Weights of a small transformer language model: untied embeddings.
MLP neurons of a small language model. Each row is named by its layer, matrix (gate and up: input weights; down: output weights) and neuron, and shows model dimensions 0-191. Each number is 128 + 32 x the weight over its row's rms, rounded and kept within 0 to 255. Numbers have three digits each. A neuron's up and down rows have the sign that makes its largest values positive.
After each neuron's rows, "fires on" lists the tokens most often at its 100 highest values on Wikipedia text that the model never trained on.

L2.gate364:164177147079128143146119098163157110082122154069188182088119120153119177058178172118112088129129112138190167087153138175150146122156148181177095137137134144104106168077113198123129081127121141097170135143191162086154140104057144102122124153156073132177117139118156140129189133106202173154087165130101132097141107131141144144095124132123127128166089113114129100060175164142155205090083135109137168098148099168156199165158137150098078212129122090142161164150112156105125118143148142118134069102168126119142111131139148065169090136151108147165154142163155132189110137130158111148
L2.up364:127156126109125157115137107159096141086114169098154144110151128167131184088167153104116126135094133118199128087168132154166154125146195160156072155148125130082072124065081168069100108150126177105160140119139160095184156132094119083118123121173096134172121159115101201105188189121203149119096127165080113096151124142153117105078158123142129142119075149114117083053159125148168164141143096094133220101153067133152149132175163139108128189138111079129151171158104163132161118126155131093211088106147131097146143150134144133127115157156137139175194149142079121184149096165146135170
L2.down364:151091138104105187143115113153147123088150151153075121130135070142146146134101147133082103080102078166172169074110108157098134134070174124113084128118116166104116177142105188111104107131105131152083128118115161168142114183085129126126112102138067138135152101139030196146158159072166121159119070152081139160121096166064199082100190178162123181146116116124152130132141151129116086147130083091161183065142105075187133106179122082153143178178107111131152124135136140156118141128141119110145091086130139052149140101159104142159123165179151153144183097119126113123127124199109176150
fires on: "ang", " Park", "ram", " Com", " Ham", " com"

L8.gate132:170130100103149141148158119116179146189102163113188099081121084134176148067140143161105157135184137125152139102082118174099137080193077134201189178093104152111118106111176213148149073150150155135155169129127171088117145127089117141090160117148123105137104145101212115147098157157118098139109177161141144102115081092110156142139125052109125133136128136130106078109081105170151102066102187069134079138118109164182167124122129142162095087143106178181126163169160099106130131172159100120070109134185096112138147128126129102138127053107118111141136137177113112111140155137183165158
L8.up132:156116135134109131126177134175135246157076137088165141064092129172127181100162141149104140157105107075147110089111104120136075116121114123125224182176186119095152119108162167124106113135130110167117144109143132111064114162116134090169133121121140059086126141126130126149146144130119145163137157150129135108137071118124157055159155083142141086130118125179132057098132048110178131076099140136132139098139115142119148146141120128079146129203113140134077118123102168116148141145111187088152109134087107137104132154144115106137138086128086184072149187167119150093130214128180196171
L8.down132:143101090191120138161108116134076155139120110219095127109066078203127107164113123130133078080119172155153083058146094067119133129126168134109141152106162140145110121134128115165161131093140111112146138117128111126048121154148122150134140148126157087167103113138050120138127124144151122128184137169161185155159116127185170066159185141146161126104142128177176098161175044114173167106089124159139122097168226097147101118150183116115185125157079093113155111139108143138159107145112086093138085152106182074109127126135134176172156146133087109158139176107101175134103146129112104164
fires on: ".", "'"

L7.gate265:153148153092114110134079133140147142125114120116139162078083095136127138172116141089136149121156153152161116131118142141156171166172091083115121090151093123141197170146097157090158144160140143122113116100103150141095199145068143116124142085082145150053167148121144149176196076141087151150152165120074111126105102099158085138134138120100172102144088075163119141091105119142119164151109145089151136092108110175084218140049134115111133139169141120135082112157182183096108142066119056128201133125092052115195105106092102095082141097065088101111094092143121067146137166117131115158
L7.up265:194159114149140102161134134135115135110167074140124159106130102087143153136131130187146061158143085138139056119104102200136059136149113135135154161127094143111135048112145125147111128134147095162124133121135124157148108133089174113186139081104111062174106133195120118146106114150150126222093142133167123116158141124113103073098117155166173165088112128146102119102195097114191166122133133106086192138124214064108095172113135139106195125110120125136131159030144167141084137160128105116120041096099115155066087147120112157153137111154154128087111139121090154095106105110174132133
L7.down265:111062096152100131142114123179156116122148122154114110138130168121198082107120093120096156158109106138153169142133175117108145093197100142151124075130170149109083129080065106151138124087119141137082133142157121148172144096096090147134114111148112111123085116165248091093061120142141149103182125121101110111094143087212080145157103118106157099090054167099113135146166111184185162098138177091133123142126047128068174164115159118148116130147086122115131160085057122109128116119137105107093126172181154084125123169131155119135173130069106187127147181159138126093098164096134141104
fires on: " ", ".", " |"

L9.gate27:154117157129073102126121150105149140083155134110086125115111058153151133173168081167136141137087145089106140097187133089143118125081081145162107123086132172088122172160095105188118120157153129107127131124155118136172175144123123124146191182101058119131133126177165109102099151086118158023170103104083172115098155140184193084085152082142126141135118136096085154140134090112104145152210129103075124083127150149113159158149155226159108103089153131114143159153054141070166088195169115147133084124103117136126121115133149156133141092128151086158090124096147155139139178127129137069
L9.up27:152188137115135146110123137175145139118119117109088159130144199101097126098057108120147156159131092082101159151149072123107118068118176115133104135120148131125126152158129072119164131140168194138126094179119113099105190092087160070168149045112181152134065147139124113139162139119102104105154139087096137054090134102118136153103105079125124131118169134175170168136098146083172188116187121166130129142145135149146195085169168148145099129096140145151163096128106157049122141118134092123135159156146136101096098121141109155120137141069163105187067094194098053153186138128131201123
L9.down27:157125094116098104121099130116151154163104106090129122132124084160091112127144116147129156127105100132178155108190197158120150154086135112130096103126114146116133109136089151153096111114124122126156179119055140113121183122137196154154129119099146145070152094211131134130148091154127137126158139137154206202148160254149165155151102093141127157097162187151048155146103154109136093123157144145118150170135171104181130107119156121177118079089120176128114114091180124087107104153116051087088182168145148067125127135188153158173148096127133124130192169118156138089125064134100145099
fires on: "r", " Dr", " eng", " dr", " |", " vill"

L2.gate278:104151148061131088111086143102130142114124165170083114128106105080143148114150126164112104142134111201147133110109124130118018092184134131094089096135095067089161196120140117100146114150132100123201089147102140157154131144097144135070117088140135167154133127060110136139121176206128207154083110136147114141188121098172135159059089126115129052172143148077165081120135101127115161094167099109125085097093137141178150137180086123123079145151164106136130148094135150093123156133194081103134143152152138115143120155173104093127109112121088097162087118084135111103052131083123134177
L2.up278:106090100209111136100135144086100099077164178139125117154113148113056160145104135128146094126085138152154152185122110119113120144138099090107076115132134100134112180127121141133110183165103157173100124139129076150154125169146163073081119160101141119112098091190153137108148127154107094097133158139158120121111179146108109176139128109149150130141165166194036168132184142168141097169147084079123114186069196138075035103103129152128176140129087096151160152053170111135131131153166105197099136154062152147147137140115135119168125129102142188114120077121159156092165174166144160152
L2.down278:140102171116141039157132127084168131138149124140163111134144180143089150102139149118111180176096133133182102176169133167129119155118109114137156132155128102120140158097095107122107113058130140095135143129135182127132143154154116112130186121090189126183068121133123140117103110176079157113112162121090093103111168000150150167149193110154129134100112085156087123108159130127173106108160194147147097137113197123123109104078150126138136117117107107202171106072146068156131058064124122151095096101158115149165117148138136154192166114099139160125093125139083136107145113108105148125
fires on: " ==", " ===", "=="

L4.gate134:144130136119186143132198142060125145125164172085160076132101170136094173150142124119140165099127152104071177152095195188140109180117067115111150125119121129090119131096150199170077143173139113099085124132153067169057112153147122040159112125165095112195127147133178138081086098099117150122101154133077135136135086112149173108131133119121150133130145119134153136132120106125115209129077174058134127143126143125121159114142101136142112177142107076120096199177130079060070139102130107061136148147138143135118184121145177125160092187154109128118127153125172153127110145102098092082
L4.up134:115107177231180083121162135156152108152143096121135106040140082161124136102181152196117132139082156141119167074120142127179187108082161179130129091098174090150101092112165115117149111091192158130092135095090071138135083114164131189133114167098169104179155134105131153112161091132157146185154099116085196123065085130184130139118125134126094066170094127141174097131085134137152164102090095141112087137117139100114165113157120084123115168096111111113142125134142097149143147180141141142164135139163135121105174137165154153214149126148139164152159158090092139139120207121084133122
L4.down134:094192181155082126145129145121101180150142098123129092171115118164151110137202145119096137108114120108142174147073111150112139159099148114118136109115138112127074127122144089137111126122094114168099179134145117165159151162117126097189146068179182128170127116109098095059198068141087169088116127055125095097131039183138044121136199149117155113221186183081101122135100103098122163139117131099143116132118118109054147150125142105126143089102112120135150125038106095138153146083099131152142123133126103108138173177113151136074111136171150138125122168152106081167117160096093148106
fires on: " out", " set", " back", " sub", "ater"

L4.gate114:214156069122151133141122076107110105106130116095200205112140208137151118128124136057086137145114108095140142166114167102113142120082102139109122143119155090122071094160136134135112124087072104130107109174093168065151138076112105135103125099150103148132137120111159098140149146153152144118136098119105180171113115093168080119084107134051133140131148158120096159132157115084189155068106113051148124129115105149143156151119204136147140115128174131121158167116139166109121197076175095151176106115147173126142100146153052152104085131154178164115070103106096160130169101124079169197
L4.up114:127110133165067168123123124099053083176112084138092143182216134135089077191143144181072074159122136085112136122129131137173092081126122161102146134145163120127117150119069150099110161127084166131088051135123165093163091091142118153093121103059084089108095082101106136104097135183111103094134129124127102117085141044120132134132147131145092108085168118076126115123101081117130086175141105116171110164095127114149148158180129155149138122105185062145191153120150159153139067128176160146120160125109095127149132109141151143086119135179151091104147099191109173164153122111122195090
L4.down114:194180094117044155110123153113065124096128093124098115168176113181097154162165153141188101121106147105165121104149164098116167147124148145154136122138098144183141073156138143111128105120082121187114133140144153151206123087120154149125093122171165174105126174080059139131136140096118053134103093088139140112202130069183101174149081104082117122087109097151125047116135070096126144138136120144155083145187077103136114060145166095091135126114154113127136135156129131143165092141148177112121103145135133187147114154136113087155126142118087077133175093124135138120090103087218123085
fires on: " of", "es", " can", "s", "im"

L3.gate256:128104109100130120198057076132118111094059155150098127157128148116124097120128173097083119155166109107143163155169198131117105115111124117120077168137082107169133123180134115138176093159083132132201088109146099124202156112064146175099096182049137144130136097147157124144145117100209193096093111125143164118112175113089133105118116067098172129166104214149081100087079157104120160157082102121156139090127139117108150157131124165131124164163113111164109200145102205104130142142145079134160120131103150115162137109139132153155109117124141131093135109152132191124062141141066142166
L3.up256:106080136113148081124175183083123116137133072160121124166162213160122141163156148071120195134102144137091130125116135161101133055091122158091215117149139100175141124151067115151144142185136154158086135152141114128168155110114165158117113114058151109154134090143142083126142137093138146107125103118093160145073179128111134156127130059092132100104120203129159079056114164105085134148129111060176094106080136121113125112145164131186105229160144113174113100146125163102162079122112088114112116119149166104139151107179165161151132122116144131140099125075159097170107196137112140177
L3.down256:174109144091151141089115131178095135183155103089132126176161119072156142121105145132144133174150133143162132136125099117181212130126107129196162185074149123148123127149137072174136126112118140150121116130076185110083115139085173164171154157128136135120124100089007068110176139141085108152144160093206098146123132140097103135114125047134082164096068103156104140145104137128137078104150055094158130069147123101158151104152136128130130193128086131153128099054073135170125104063124150139169141096102106170171133119152114144141107141145141098136129188116099085138126143134164155177
fires on: " of", " by", "es", "s"

L8.gate171:200082088112133119125177096150157094138150069031173138101107134113144094083185186111151185132139154115116191138094113126062124091119114128132126130081132141120147090141149096108142079097134054066130131169153153136092146135142095161148151181156085118126125140144196114138133201109102130146115115117200129111056141118105148167087103067152105050149142085140164072114121141126178141075129157117114132090110126156124160150147149142113155123184166136118089094139121117169140140181102146122105090125072118138092075124108101132180157134076157084123088066143097111099140147098166171138
L8.up171:157101122132100186148160034203150170142145096140112137131095135106129110067102149119109129163102141114066106169139140160135148135117179102106167113136179164124116138141149125141088119165143153108190128122159160107086091212120132079131146141190138181152142118142130206097091110147134185128101126096090130064150161147115134078149162144209135124090137136171153079155126086149159104126151133094174185136191144145101197169139092126064154119162065184154077103081100125152106135141095123122139144146086115132106130153128143159172110126085130076156138130176125074141143181128108173158
L8.down171:157077144154141168134148099171130151161112124134144084123107167147147129137124066094114171136173122145133158122147143119170150146157099103076116128157206133183164097143141120088122162182140071091141096119089111126077118131144144090103170147113189150149175173150092140086171060105141152139152066165124147114125148098160136039079167131095157152096078150141107132157158079128146130129161143172192138142138178147072076095096089117102107148080099135178133112193134085139129164110153093127173104137106110104082162105104136203177131191102149134108141141105117165106088114106135142230
fires on: ".", "'"

L2.gate287:162119172083089068127176160191135123187111083116121120135106112111146111216170134117160122176107103127099206186114116127093158119079165052107089166142118127131070158112094127131143173127107090169197132143139174145185099142208059158134109120130134175158113118157135142083075070119165143065143132130110112130059151151122169145149120105110044136122108157096127119165125174083153192101142119112162099120113171144116150127148160087114092173090092104117179117151153132083160158108114150086093114092106148142146154113147125137129122102125119124169126165087136186079146157143101094134
L2.up287:148104176087141072138182153167143157136134115103158133135081105154162113173116109179142140162149090092132229152087129121132132104108177075101092176098097160177089152117111072159134138124115050143195138166163163175111106154188092136076077143170121122159101085125145150094096098119123155097124141146118121105088125157103131195125103096111076137131096181079114117149114154096114167070129107096164075071134132201151180107135129050109115171157110133133170156133121108080132158122158153088093155079127124131110123153178145139131101129152145154126114164100175185086135121145076112177
L2.down287:112121117142127108129149144168093140130096109177146125098101144130102151227130138103133074159120054127114167151118136159106121095116087130117129146120103168127156128100120105096175135129091136155136098144119155125128152130180124132126093138177154164124128133184000080107109151162153106126141066116153141170084118164147204137112145138102148159084118136098154078141151174097128163142141081129129102094187084075148165103165132114114130096096084104182129106125107199119141171124143118124140135122123149127130150071111072147162114109147098155156109159118129132098114156136114088138
fires on: "end", "ü", " st", "ch", " reg", " &"

L7.gate491:166135171157110098129190156103140096122134081161075091125140133138143130132138141128134102137162144184147149141131117211128138140136138105114113147162164121130108073160149177101128078080134138097155100098140164167160114137101151146114161109082135112124074164158180179098216129065143164155175075145147136112123108098118133183131145120106091160129093128116120118098065099093093165154124165102124088148110101105114119136107132127190095148122137132126124131137132141073165119139184142196159125128186097162128176151180117086228146110108136118101031039084148113098122059126147056111
L7.up491:130119099121115122140132143117164107115176123086119162148117106141069074141201104179112114131071100117099112120148143166094133134123127131107160186109075161095105175085110115127130131214117135154107082110099067106152107175125136154137142112164112174126116087146149147129145045111115146157083065113100130149137198121105143137122141112185185168095174189083121109148126151115119130141158159096167082106154166156119112145102087080161117121119149049110150074094088210169085100098095071103168123133119121155162124108158168094122162176101145117128038201116146132129127087115115125185
L7.down491:128096167138130116111177201101167151131153090123128100117144129163174164109161134086150178090111117156167116059165150132148149144086102093063114160121159150129108176120097092089061098107176106113096132189078127144170098092146126098132068091136129152132113098172087110125174157177103184163172122114059180177125059133106134087184149107150174150144143125118122207149159120172158143098157148140142136183192096099135103061061124123195062158131187147103126147099160102163132084145142132103150144120113133145118136145114099088111106122104126073189092135138099135100104108124113121134
fires on: " League", "'", "ing", "s", " Cup"

L2.gate197:131163116122098039112115174131134103064164124157164046143126106122135102223165129063175117082094138145117157106126101133146105112161151093109140112138129101100153081155133191163115111206132162107125120125099098137164171122193115123133138134077205067088119135103132126101129148098140107103116175142093118123178093107113112113158092052129072093084075116099139144081159179124123129094135135129131107117096093118092143134135146126153108145094180104139100161141160124090178110156140063088130152111219137110114129154168135109148114116034082170087088115154132073136135094130126119140
L2.up197:123082169126110101108178095185149124122071091107122153080101177095136107097110117117117122111137089112130062131137120163166081106154107131093099157129200135092140099106150117150160111100135147184107046194153157096072078155155089124110159185120108137191087154202125150066141117168138099140147177181106101139093123145179124101120112116139122167074073150136138118129082177174174165139137135154182129091129116145153165135143137148083157105101079096131145134086139128105081133143108123114135189131138112112137155205115145068147149200114083142127112081142086069164118148059140144166
L2.down197:113093161129186153115171112124124123166124150117115166137106168096126141099129183175087121103114128096158098099095120107147083159131115120054088146183144114161167048104072059137095114075081147131182150182157129097108094111168135107084106161146127091157076119169176111116159155142165178139061136188073141133119137198117079183125099126149136118142172170055076150163102102099124149150153048119138127141149122085155136173115103153156153140135185151129125046127139126063088131088106074091105135071169109133170119150149097138124146128134121140129127136141122133135071111093172157151
fires on: " her", "hy", "ep", "\\", "ø", "ö"

L2.gate377:146124159130125080116114153147142140079103169136086160117125090095090107148167095087162151158134163223149146158165091127117144166140159069100094172120090146092078134139124126086109140124133076143196090150092161133120130110111115097161211113062133023172184129137170146096131095181146132141069175060151100110149122141109122102111142124143131110119096078087077149148149167119159129038134085116151070104111158101121117137170186121130117114080126135140112147085159120126128144127148161142115088114108100122133156179106163122157130067142144108151071044166129144148100135127190160131
L2.up377:110092132152158131143142044094108164133155117151197102115122141125122075098117111161126107152126104129087142145088135159136139142159116080153117131166100128138115152182157110145197117127098160141085147146092192129113186080132151129051103115133155139142070044172129089179112128135091125136143101133091108158150162081123128115172128146135158136175195132089120173181123103148050138162148123070148128189168176153132134128141052162085113079122080087146176065162134111106077160172169102129063152132148158147127106100124093160130122180144159135190158160159142136095116169148134079164
L2.down377:097125130087058119105137135110185096099154119159183087124117153136104132109100120165129120130105099225101126185129067167106120126174134163114145115129130119132109137125128131167169050148123047110134124139116110108155144119150169130104154103097123097131141099110255143168074135138177132122116129123116113109115102053128097139159138120093143094128138124122140108142171113109113125089148177122176062121187124168169137175158128093195129149162151063151145078124145085163149163109167114122053104155137158094183114134128136125182133135116078135148100145125112050074097138078101126120
fires on: "==", " =="

L3.gate294:113140120104087123140110138147138070124119081088100133078153075105169101107130118148139131133084155124140119107124098134160087101106123138123161183180106176134150163111156094118104112123150102066130169142097185135130089132115110113089163160147145131133123157124117154167180072090161080164187165172130098105130177131099157185096151131102113091114150100127100153132104064147094186148166213170123089148109110109099156153087184114187162162118169168073133126154115156126120119065130105098220131184113081147111132149164143101135125144054185122149131142098191096159144026105150104122
L3.up294:135082148094103151127165170131130087105117142068143118100159077092127056137122136073166078151147171137117175153115140160141114136115173112143125114180115081161142124134116142118170182191125157111109138150153094140153085127078069082055094139128106178152194140169124141127181086101099104159111154107103131106124136091121124142079176106120156126120134141163148113096138105171129103162114170115123071235106150098131106127157124122124115094071156162144149165205188143149104082087145076086126062117175078135171115121180136111079149094064163106140138137152195129138107102095127114089
L3.down294:076133065153141122125160121089131159159163131132125137154142184123100097104162122162119135138083068124165111087170139134116116149143156142136138068133144132070134158139201101124118116099179077135114036120077106088109163143156101102162135144189202079113135137099084190116096145123136123144186124208142104151122171223112145150144119171126085122103171100080170111098172106123080115093157138135163150123151135054125146155119063136112198102154134079135093080069071106109124123122125113143167126132114193167198139180120095130100122133129091140118155105098173122106109137118118105129
fires on: " |", " its", "s", " of", "d", "t"

L4.gate190:161101104094110106120123150119152138156165111116123037065154112106139131108099131113128118126160109091165192150125120141151112137074124123137139139123057169151152171118124102185075126170103129088123086172087157113113122137107120084147107103105157143126130139193140107118182106193072133187071134143096115153162061091093063155193103173102130133129174149111078163122099135119123152167141183161107108076123053168129156160112147065185094134141163161185099142151139152154058167054168093135157166122104143178153139141157103116072128109137127077122139163128146109166129116070136141094
L4.up190:082131084090118113117181077120115179144102136136133133203118097113138142117110207138066079087172132138095133167148168207156138086125054135154126130189079129101131134108137127131141164140173144129091144107131159123135072127085111095133151097124121133093162241136175179080134110159131158139112134169142100125161141162137115080160122154157148133152113096138079139133118090152159166139159153139077120158202120089131119108181162110109154069105105108104064154100214144115103180171118106119131109158120113109177167082107131125077156094088120144118112161159100064148102124130160114072
L4.down190:139106143116135121125121178155140116133209155139057124163134126095168109100164121177146139109116133160163128128135172093180127150180144166165124170136074139132146088131180132147168128213092133111143131101092125181141104175153152110139159178104132120066132087128082165083102160164135122094089170100126147071132108132187092116129117152213126139088106075105132065112148159106158162058119159126122081097110098160133123091087104145073181115174099151077148155128178121178115151104135153099080120193091131159137164153162107148123132202101120155071096111102112113117165197127081111141
fires on: ".", " ", "th", ";", "ale"

L4.gate182:092090100100123095141200141103119087161064140103081123158137074118127082174117128150194154119198164128103183185091162145164105172078138138132133079091106124163189106064164101124126140153197115088106125129184128148180105133108096113106110098117141186138128125130162119123151079095097210167148134113091160105121184135141137122062136083131129107172141148101107143135111090110101161121165188131108083109095102107115134157143210118113136108112196125154126130170104141116129109164154083103175111142130125173112105121140150100167156148067141114180095151101167151045117116147070102146
L4.up182:083148118149076127099132128096130059082109154059127157211187125147109129093170133116126132116149125136078089096135131160106145122171142054120198098135133137170126097138168075149157083159108129127069134181119156136176087080109188090159092083087125138106050203112122141166160102108114100143148102142104165096141173126136117165127153078133147177140139129072136206191091132116111190135142120132158095117145130154193080106176119128122190102185094145120169156097107141150130120052132127130118184186118107129163118144135143145136158144125122160161085134124102147154152079139112106132
L4.down182:092112092104148152095165103111101106150123120090163069127131113092076133116151134162117095078154152076121154115184117115105156151146057156106158105114146100158116165096106084137040113085138119167098126100145120132180126181154093079146098086067164131127115163056190096136122161113095092139094212161135157121111063134119143129149141126094092144150174126103094050105117097145110089115123108108161138152151161078200154054154118108166136126131162111119095072136096077117185121074101066125140094153124098152163105139069135147089114178111098104123087141179084155121108115153151106105
fires on: "s", "er", "r"

L2.gate58:097104145118121114081062161188171157124126149122124096140115106095137122143131114123175086149132134164116158106134097175164049159148200108161130070129078108159187113167081160130142146132091093109097101128137162103099082153113126093078157148104146149128121130126155127179147130170112122151193098094132162141117076152185114097130133226138124133080087083119154137130151124127110143091124165092133101108152173208211117109153146061106046129152139158069066153121156130114112136166156160135117112123135125102126103151142101115136139115132107087139063072088205083100122186142093161117
L2.up58:124061147152176096096112121089131140115112127134122156093181157141095137129070079138159151130168131196062096167110155195108169110150111121167156142103121103133166138135172152111095093111100160085112049123107183073131157117101159158112131077128133075131080145153134147165127099123111159131090147115126157122156131121098141138102129069159195066157154133115110149197147131132108156154196119161122184158067191099069123115121116163129192119058106104112211119119087084100144137122078039124127089125127128112127157162152110152163141128172168125103100158161122130182133121156128168087
L2.down58:190136154121147185089193098103154118090088163175178137118181085129070135085125087122129066145139130177088134152152130163156131140177119145133096122136078091080083130142176074116150125127183166081115116084096105143117169167120127106092129083085123084148155103128255143120104095134092129105098156143125141151152164064120124116109150091173160055151152158135134165101159125121137135125159148120139190151135159095093120169117175182154156156105094089134138097127190083114119099098135130162098091155131106102127143179102112167113132090126149154108166127163160131201124091097145145146
fires on: "===", "==", " ==", " ==="

L2.gate374:093112126138107103097145085095133113124196138198113149112175086158135156169155164084119104096123107100110170117142143106115097148099170129123137169095108201145079181132083163165097151144124096157112093139142080207069062164117160168174144205156119177195183110067145136090168143122105166067160096117144148066137121097133125124185142122147077147154144140127139101135132132103137140113109163188087100132125149113080125110133134135097142130175123169131110218063121136144173141137144169163093163169174099122113148160133124092150098115119102128111138116133201086058138142100167119121
L2.up374:131115130078128119095152147087105130111140188165096124152120110142169160150152133083167107102113123133134093085129184182130205101128125143189218161130073172094130125140103079094118107169112155148108069167104128152129143176099121177127135125121158142138125133161138093105116128123128126132134113119127162087198086151118094103140148088126171104127108062090115139132132120125141206147130133178047158066127130117147143185148125148179115129167113133081112166071097065129116145208103091106147071118146075079118140167178073115137070061122156088100116112137111063107121069125084117127
L2.down374:108086092089110134154102122104141123111107162129108105116164154135063155122109096125094150061123117112098097094147077094145176133112120165116096169112115146164112079161158142137177107139104144132167123163128107133078145138084172143185157183141139117170082135131012154075147119110184091121097092142159107086180174099139158162146164111047096116161127121082112147143177155172115184185098118200121101137141149072150160120148140196137138067174099134117092120100145084122164123153121139158115093109158143121113165079100149107145143114237118123147151121116158142138149100127094052131
fires on: "0", ");", " tour", " career", " Tour", "ss"

L2.gate273:124110170082163124106138168061160147116066118140211087118102104145146070161169081104117112161129096111126181132158081161121170112174150189084127086129086152125143133106110104141147144142151092124127125166165113127132123163067138099092146119079132087184144109157130125141134136090192145135102158182161134154160149127163147084115104112148138105040179074204101140163097097135111097174164097039128141153106126132102116126174116199072107104136098125156092121121134140079080117106139132189113121162156138110111115098089095110083086112123102088088185084165126119095182097116124087100
L2.up273:125148154072164163100151115071156126076111143137196059093070097159188120167145113096118118139110101089172169179133058153128110120174136218142110107130142130166110136102153095159137119117174111119155112125179153105139150139102122094058165142073112095176141148199137107134110108120202160120164115149114050198129129141159153097120157132113150083046172089142121134135122124122086112175123149058138113188142156134118095162158116131161139029112095075110115101117131087084100107110132145171172130171111154143070138106114126113134117151135127117117168097133146113139179138139115097152
L2.down273:141100135131111087120101131126125105129129128098164088100094101107123112101097134142089133061156158157143127130155108143165156132122158131147168139095124121158066141151145151094142131147126203088140091134157114139069121148075148132099145108117121119148128155116000141131165096129142124134157119089152083119116099204109171132169136103161118069091124168190143092132138119195131131139102115091120145131112117176145128129152097112125157170136087114151164097142094121140143150096090098146144120138122143142171096160108138145136141176150156115133125160149085118183129110142108137127
fires on: " John", " James", "yl", " George", "==", " Lawrence"

L2.gate256:140104179088175068135136122093086120143139177136145088082093069143109134149092107108173123086083152146123170148130133204173107186173168153127130157092152136110122120138129080171158115147115091102183106113125118076146091116116121139117200151101111133175114143146156126061138119135104154115161218145152108098145082138151165083150144118126167104117162081124162104091115109191177098125118166120130097185120105113123183117132133099057099088108096114070118115102174120095088147134103140170064128167139142119119137103139082139072146099105146108019158122164173128165194086115122119150
L2.up256:106098170109166079128124131055109134156135181136096116096095090146089095190151063091195104149118117139092157129161163162187142181149201168075120136129149139104117103138105112121156112147088122092163110116109136110128126087143141148100188195117136136194115135123158138042114127110094130115157183144143139137148108136181175077157154130156152096099148054105160111081154109148207094138156141090125123167130117096110163136165137082078117091157145119078120107084138166108155107074133140165058120154175145116161138080110102170068111150112161139085155108129160104160168101119060124140
L2.down256:112167162148130146130075142121121107128174152140147109092097091068111095115103070121146141076151141127110135132188124124129156138054125139129132128122163111150073153126118158111155101153145120111143104127114146085077083139123173143134171156103114113173108133094000137085128051104153109082154145048153118129112108201159156096156093172156155070084178129144139104140156101145116093124130044134104151140124128116121141142132139127121137125149118122113118053120138102171142146087099134155147092119144144129160121134129094112116157170155201111136143155116122136164134088143084077159
fires on: " William", " James", " John", " Thomas", " Richard", " Robert"

L4.gate475:107163155103173119167129090119143172139189168120142128158164154105125142033096146082130149123129056106170152131073122116152135129158104122115118112073131127092153154141122119146100203146113068097166165175095113112105154089140109142089104081115146053155157164162119133158186093148090119190103128120129165152190131080108098133108140093134162107091142114133111154116150165113228178117132190089147099131052118145088135116129143141055103176159103101122133146134144138137154156132163092210128141114125144178114077168101064117107153090128158174097067140126154113164147107168101125125
L4.up475:133140105180119134179173114141149184088130164166122067139171108111069109036093123119110130135109082144097093103115129075135134110124206084097082088141179148129135139087132120085156224155134157134150110145101086184124121175205161144125114113132149155143111170111076129170189120133104060139138188114146144169153106132112163144154135117140142093129100096157153113107175089135156088164145098122177136087095150075116082112186189156070143168115078081130127099134110136183163129126154109136136156096115125154127138175132189154089142139154105174189122118152113138136104118127164190110
L4.down475:213105111174178092131142151107058161082056147124084098123166094141107095095129102100166167134066162073103102123133124089152145131116157107148174101149124112157135116102097076095137122084201124101094105110190180173136116172057154112163138114140120158135152166120038140172167125129084121178114084107159143097106140083142137126106103147191085166131101141175099120168133101151104103104171107146114149105109093074155118166130087105157156096052170140141119120135126100171090085137136147120116135137148138099147110140110101142119148111068156172119101211151111127183098169135160184115
fires on: " of", "it", "im", "or", "ul", " in"

L3.gate291:119085149118098125095167123076175156115158118150122117072148134158104101098129146057129110153129160111102079186090153171112073126178106117107100138112075081151046128158174117134097170145094152120087100185122106141104178145108167173115118131168071082167151111113177175106111123104054110121118071113115169067119115121141168103078188089153163090139107162173086100107122111130108119129118168136121128100095217152073108173148130110128105144128143092155138131111152106082127126143128094128151110162180062126151131152120086133076181058155079131112084110112149138144097056161158114106
L3.up291:156145160135151135157116082111144064095124161156098117107123161100122114136076141136177112085105151105161133154094063126158146163095102151122076143121149152193134132209136079126128117125098147131119153149130063103140191088130054152084100042147049070142073069151150152176136159123134122125117108173078163153102120094119124111134070116117146154158197118106124120165143138092142090093157095148171139157111157184079079137125087126195097087132105098157138103157121149137114146163127122161100139053115141100138156092131167134143120116159112157146185094145096154096054121183108146185
L3.down291:163152119126178115179117200121114066110121073098105122142144128089141116100084105170095160112115133120176130149156058081133109126138144130159151143120083162154120104148003124094139146168064120146124131110144195123141197182066137157129131144128161136064135127145033157190155113156163128124088130069163103174097135098093112169161113153203161147132105158150125113102141105057124155129137134103191096111153093162170127112133141098167134132098121117181142167152125153100146140139133140120050180084102171149113118147100150132130091135090168097144146136074132130125112105088131161102
fires on: "==", "a", "es", "(", " ==", "ve"